Weights of a small GPT-style language model, trained from scratch on English Wikipedia.
Training: a variant of Adam for these matrices, 628M tokens, 4791 steps.
MLP neurons of a small language model. Each row is named by its layer, matrix (up: input weights; down: output weights) and neuron, and shows model dimensions 64-159. Each number is 128 + 32 x the weight over its row's rms, rounded and kept within 0 to 255. Numbers have three digits each.
After each neuron's rows, "fires before" lists the tokens most often just after its 100 highest values on Wikipedia text that the model never trained on.

L10.up875:091162064114110134185147149146108115121137079118128152136137112126159162149067140210108132116131155103126143083187151171151140107167145075135117072166114163124125144116126126083171114060151088146134115120108101153112143123112133063083133163116166103082151092134086192085159135069154039133
L10.down875:182080176142166138079105139136148078132190167152154096163116152095079086073108145082120107128148102135130100164086153120082140137144046212122149132097164084140123087131155150108103080165112182134128137127173098103127150141139184144123125074160123136152080149121119145143100152126078175115
fires before: ", ", ".", ". ", "\n\n", "s ", ")"

L10.up1246:161202152149165190122170136188129120081132157095121131103105170161108190159105137119093061117133101120189096143150137188107176104102115142115125119111113135109075110150123127152067109102148138131132081097105118140119163136110138142108130196102162162133141132171126152114079150112121116102
L10.down1246:126131160087088129122162098081159168146116150148138131176132086149088118082108116113168160167128166128109120149153066128155156163209114120120151171149087095157119110097128099109138170087113135109177155220121138127108112134120159123099147139123116071175125165094080065069190148146136132098
fires before: "s ", "s", "ar", "a ", "er", "ed "

L10.up263:124140175172161150165172137113097179101086184084108132152121118115147134140156169110142116157119157126110135124096086115114103113150127099140140143201200126157119160149189085180083135124130114137114077148078120158135144078123088094157114141097096126128117153149097223073100158086169128177
L10.down263:111140090161147078148135208134137053148119081084101122069165122124167099101114097136134103149125119127017144134128068154159179150169132124114124155103051136154109157175083178136138107098113114125101190140151109129154132145103150125201138191114118131122157099104158116153178131142078139058
fires before: ": ", "–", "tr", "duc", "| ", "200"

L3.up15:074053089111128190103132097119095149185144083141106128105118135091161147151023176066144174119156187146143119133119144176110159080146165120114149103157155169142169129123186103094149141125163115114064105098152086117142133141144109131082113139104075062071146126089133161150172165109123102113
L3.down15:178184157141129066132125145153131117073135159119156116140132109143121121130195114209133052148101056113113136117145111051144102175119102125138104153112107087103097117141084147148131112139115127146193136154109160143130116128111140114204142137152191192179119125196122107107097095151159130155
fires before: "\n\n", "\n", "ed ", "\""

L6.up295:108099131103135172144148150111142167114131203081065085166153097124148113155128121177120130162093210110137171130123107124130139124158087101176136115194160181149077132129156112139120172124143131112160161167114087147114106107117125093059125158115110105127133131143127176036137145094105151154
L6.down295:141112091128130136130123224128143079123105081118150171098104141143168200122140112126111066141144152085171109065120131130180150123056169122171121137119122064136114101113129150130135123155117081147100133103116164122187188170136120157154139119115127122100144103139119090179135123146079117148
fires before: "–", ": ", "| "

L3.up896:111179125181207086124135092156093156120108084060115176085132069148156154154128118147119199128087147141169119113163109157113113158111118092136101187160156157105103128128129085130135169149105142135083144146140129122164069151137084160132151113174122096102165087190135129150176150121141110134
L3.down896:158101104054074158138119166118177112127171181208144068165137194125099099112151153098129075140170128109094123140107146077139127099130129175105164076117107094132176111129115169130134080103144115103181118110112125143092172107114152099090108151093134170150107167084094122130103091117112158118
fires before: "h", "oun", "ment ", "ment", "u", "ing "

L3.up597:172142147132146181133104210071130121119176157093131141128115184096200126079136132160112131162109198192129155147141166110132140076162083118113154126098119124152061086115127085097127102108128138116082125093065120141104145123145115107081150112093120175159091127147163119093120198114106130099
L3.down597:086105125132126087113159050175126133126076131149128117122145063162051148158116124107143140104164075076133081113125090158124110185079189131128100121149145127123202148143130164163134165129132105137169132144210165123153109140121158147183121180170139093100154135123085145155124068136137144168
fires before: "ad", "\n", "al ", "di", "ing ", "s "

L6.up1425:143114089073148123199115175124109113131127174077105153157071085093175151133094126146149171157097196114039138050135142083138147171206138082150120069135140119135140139103112089138140114075114131136123130184111105125129131136137103137053181142145121111115114087125103105072140155106155051117
L6.down1425:117204127137096165143203150113148098068144081127101123112175119141076152125125164133124131150146102132097120127156083170136126108055130104130159176175097110064147060132126115134137183140133100133051143122174154085174112146135156119181097100073078153116160141141130090126098142151153144112
fires before: "|", "|---", "|---|---", "ch ", "|---|---|---|---"

L10.up118:118096083145151130164123107089114108134160112103117102151124110104127120105107100138131187093103138152159180133124132130091130119169158104185106060127130143085111161098130139223111152060122115086190149161074104133139174076139129105131172137130129128111110092119150149093137103025140135180
L10.down118:164128132111080126136187122128162151111060110130183137134119186122146095154139148066127126143114191047121131130118085112125171164145143137106150153113077138151090175141097170137143177177128109128139111124143132108112122212088109152122082112081148117175178152182159117183130131114083115074
fires before: "| ", "|---|---|---|---", "|---|---", "|---", "t "

L6.up785:137107155094122110101119140074134192118168172120125129149138111138111108123098154182124209166155132102064102116137111091129120194129192122137107139117108123087126055133135081194107150111134146096168178138114166111167122133143113116105166121165081096122139114113139163097193151097150160129
L6.down785:133220045096133125173189147154137126109093095118144101116129128123109159188140125056140068117113129181128157144133154156149179104103067104152159135158126141112100185122116141105135137164137098141128123151123031139107096109119053122129122171127115155155132133171144121137119073141059121161
fires before: "|", "|---", "c", "|---|---", "ed ", "|---|---|---|---"

L3.up1308:156143091161183164176130142128116144073058150126157193115114093156112096131084104162142155128119108130110145133109124103103110131227050058146090177098153162116129070140099061172154150134106143095129134153100111121082152122150160132125175110090161141124149101127128103120168130084123119158
L3.down1308:117105152087090099103129100135146118183204113126087055137149175113134162126168171100125114145128146118155119109154103173161139114030206172111166080147124097136111183109156190090113124125144106155118143119150139140165107140125103125137093160163086120138121134143123167143088123161134140100
fires before: "al ", "ip", "ul", "ian", "s ", "is"

L3.up1329:166141086187148128160131118092139178123115128105149097144097100072078119079143113109115113100124118052140180166102119072162116118141160110158129130180100151102136122107100129159173115091140148155076126189165130145158052104123147156112139126062146158125144210122088127096132120141142123115
L3.down1329:094112178073096145102115134138108116114128128143116139107155161186168146198139101160132157165112120188093103097135144215085108141079114134120131144079178111135114153145168117081117163144135114090149135083111131098071204123135116088156105189157123110118127067124174149146076102100106150160
fires before: "ch ", "i", "e ", ": ", "-", "ed "

L3.up714:126143148161243126113134199104151108058072156108124154141107141124134149164100169126112135149144117143132173103122129097157060142124175147184090095138122173101155139127139133148148114060154120113046143131113102082094095168163062140095163143124161148165139137149200146092185157080154121168
L3.down714:109095144090032116145127063137099120220184113166142115127175128123124132118165093110152123117107146121101110127142149145076167118115101120077166117107147082143116115133111131093137120182127148135168147138150141190137139094112164096135095170132062127075172103126064100145082123177096111113
fires before: "e ", "ic", " ", "ly ", "ed ", "in "

L6.up397:138073127172141155127142119118150132103127079140117097098147129155091148111116168155119173146160166084207103087140099124130118115134125144134083101138124130115080124099155107175082160155142147099134153167049149155170074115112096126086117131125097114126157171146148142089153153129186168177
L6.down397:135122155093125167145121130154154082140141178177099165135126107125154170125128137127111135042132154153192122115158109093159108171164128145136157124146157123119145160133062089138112137123128124159103161155068100094119198149142041143073157074137085107131107084201113084128133081116165112094
fires before: "–", ": ", "| "

L3.up610:119118163121113161068097097174106088174101149159113106101136064145144093155098149121143187189150122096142134089160147137099138108121123157144125079117151114137152177142158134161149173068156144149124082167121131116098176118139086163078110117173138156086091127152080140091082201069113143097
L3.down610:127113108136137096162172157087144159104184110111132157150146176100121170118138121119121045084107147149111125141083116121147126145130156101105120186127119134137112077129070127091121085210101114116138157084122133145165071126128150075187137149104117075187153144092174133138155059185163140168
fires before: "\n\n", "C", "\""

L10.up396:145111078141141163169147103164117184157145082107078121119130096109151112100083081119126189184102148170156164139126154180145173118140145137061121143144158190175089136128065139092128141077151089142112135147103180082101166136124166114090120116112145112171107120136125105096126136138123178133
L10.down396:086169159107124114121113133084118078126060174084131119161181100137080157121165104116118102109150137134127116128160136097141091127115094116180147126137100081129158127123178102158130094132110196132140117113164114164176114131102114092150170169131121132115122134117146123137083164105100064112
fires before: "\n", "\n\n", "o", "==", "R", "er "

L3.up1158:152188178146136104159141113108152097061119093127109180116116114121079113103114113111147165148116117084051133125141117047140159102137093123029134154125188129117110160126122183148138141142130090073119131137110136096166116097136146180110118091128121150094147157125195115121117171091195142169
L3.down1158:118093078087129164109108122119124138175129150142138054128106135134166141141150106132112080125149126150206145124123133222137116148100169117213122110116075124163162065142121092118111136126121178168125127125139124176094156147120114035166132186115143122177110118112081162130099094168052118076
fires before: "|", "on", "N ", "on ", "E"

L3.up1177:108091157214134171141119139162043123123112149132118151173100209125157195182148171100126111062131099071144138095139128148076176137099110143130155120147086069158122101123132119147122078149135077164138115072069130135105171157103167107123151142076145140119117091164145144177082113150162162156
L3.down1177:158151090026116089110132120097187163129133111106129092093130062145075109076078080148135139205129162162117127149113136141197104134122153142131086126104160193090125166143130116102124173112126201099132137189181112125148069123147100171114120130182103138157142146104126119097188149103094109097
fires before: "ed ", " ", "s ", "tion ", "er", "e"

L6.up1158:151064171141144155163139100160151094145144160115109097124132099179144146122099152136117108151116118197111049010191125090078084148162164140193153150136145121219121122130123125093108103081148075145083121103088126145154103093120103142134113138091158156150098108152145116052093209140119113068
L6.down1158:176139152112147102082151151105116170074139153113130118135068130107157142175110069116119147129118064157098154133125106119197149103057136166150097190138102097131138134117095171132139122118136220143185160116117169171157097101104166147109133165111102157145100098104102119116094106129017131109
fires before: "| ", "\n", "3 ", "|", "3", "\n\n"

L6.up737:160092131081107176139135158134152131113107151124141105171104099108140141115145170106132123111116146102133065122125113100138148068173132123157125094142129148169101052124215156135114176142144116136161155168089155175132131137095091100133149123078102097092129144109118133019141151137145158151
L6.down737:134160082103191124143182223148179153100118150088130137091140093139143152163181115146116154083097146151165117130120114114153093052083165158121137125163133193131146152100145139123108097144127068110083133107155141128152073151128072085112128126094128047114109121203141070125195163131117095113
fires before: ": ", "–", "|", "."

L6.up1519:148132141194115167088137118136146082116159082120150151091120114146086083141087099154136166150083080093118137104124151149092157122103085166082112142080155184141110118128180143087105084120120156098128132118121189152098111123107195080154150139145155158148092161162157137101027130109138145110
L6.down1519:079141131057174122155158173137076179187165117106069089132148135104120141131131168100127123122184162155129177112117134148131107119173142099211063110130115123116140131118110076169098143138109148115175143087114039118162137148114087166082144122085099137072168106142114149102130138065113105168
fires before: " ", "S ", "E", "N ", "L "

L13.up1397:131170082089117122105134094178052193143097123128134123112113151149169157122140130147111131108133155138162137119137145133099140087100136146163071103158110109199066134178192141160109113115113178131074115124090174100175134167150067100132127143158131077105115145166077172149081149064041118136
L13.down1397:109129119081132163119167145156141124122087146108090142149129086104101125116154111110119131050142108148084164120112054159083083128146091072136109083158120143195166108141080161133156136166138063125177112228097074122172113129075151195112127130137104137132103154165147135139170141104167108051
fires before: "s ", "199", "198", "out "

L10.up330:068114153109118124116141140189025124038123123142125129089105157147119210143097154108131122099128111103127138137180119143066133101125149123152171133156101101102126097126116112119132088140142085137137088098123085191132096114121159111154131200109140123144127121169101111110113112143163134067
L10.down330:197141049098122157066114113151152151194123104098126117163127085093127093141122133142103139114144158141163144129090135130149127156148074173114034110104146133134092108145156159111115161171132143163160140115111163108133148146149151110108129026144138072150106121149182103127162109099100111112
fires before: ", ", "a ", "s ", "ac", "e"

L6.up1308:077173091117118118177084126092118105110090123187142112145076061134144145129100152170133144096204120125097140106166170114163104163132136128171109114126159171187092131109125158163138138074126130141109143119115108147164106147129096117061147167146186142083151124128099176115110132122163097135
L6.down1308:110037129125168086111109152127190146206173121166111105116161097103138147156120119147111113095121146112161116140158077191145136128132152089092101152143097092085120133103117142125117223158128142133078136113085138158122132131176133071119099144113128127148074118115141116103135119123173153083
fires before: "\n\n", " ", "5", "3"

L6.up856:154123099153109104111143108121084129195122204122115013159144108122055201177084163141125161171184143098094102135158094146135167082172094141160121139091112153147072126091158173167141151127115129130166121093099154138159060097127132102140153097115091145139072143147099170137051156118103178114
L6.down856:122109108136133082150081143139109123183138128118098148084163147161071084182198155162114158141211125166118172158106130184096133149113085120066154102085144123118103150129134100119123190160108135175198141123113105045116109125130149104143142105145150047122124116114167083171126124068160156166
fires before: "| ", "|", "as "

L10.up737:107106155083155121108166147170133110136107126138109042132103124141104152089109127177122133184198177112125152118173118101197122132122145143148136107108169176136106093139199228118063137144166118086104131186110149120113079057105063116092097120121109121120084172101127196196099152115100168144
L10.down737:087123146161162131128106133170062058143119062141097152074149123115105054165139151179118086112154119097091147148167090142129154196191101158107180152082129146176123098115146104123115143181104130118137176164116120161147134183126127158142128184052105135141157140119144165143157149130128117129
fires before: "| ", "|---|---|---|---", "|"

L6.up1113:108085078108083125165143189169152145148146108070156095136147125151123116127099173152141120119114205146133063186149106090128071129174172164176101151141156123211065128110191119098146169140113136132138144134037133145141136146090132106074136128065140119127163162145037129083107122141153072191
L6.down1113:099177062123143129084130212150094157148129119120109153124136094108110141103082145127117122118171106108136125071130136108194110134145200141141133124165116166144159105139165213130136098120145139114123155176109091138113093140130093119154158096069087083078136132142077124149143128163116120122
fires before: "\n", ": ", "–", "\n\n", "°"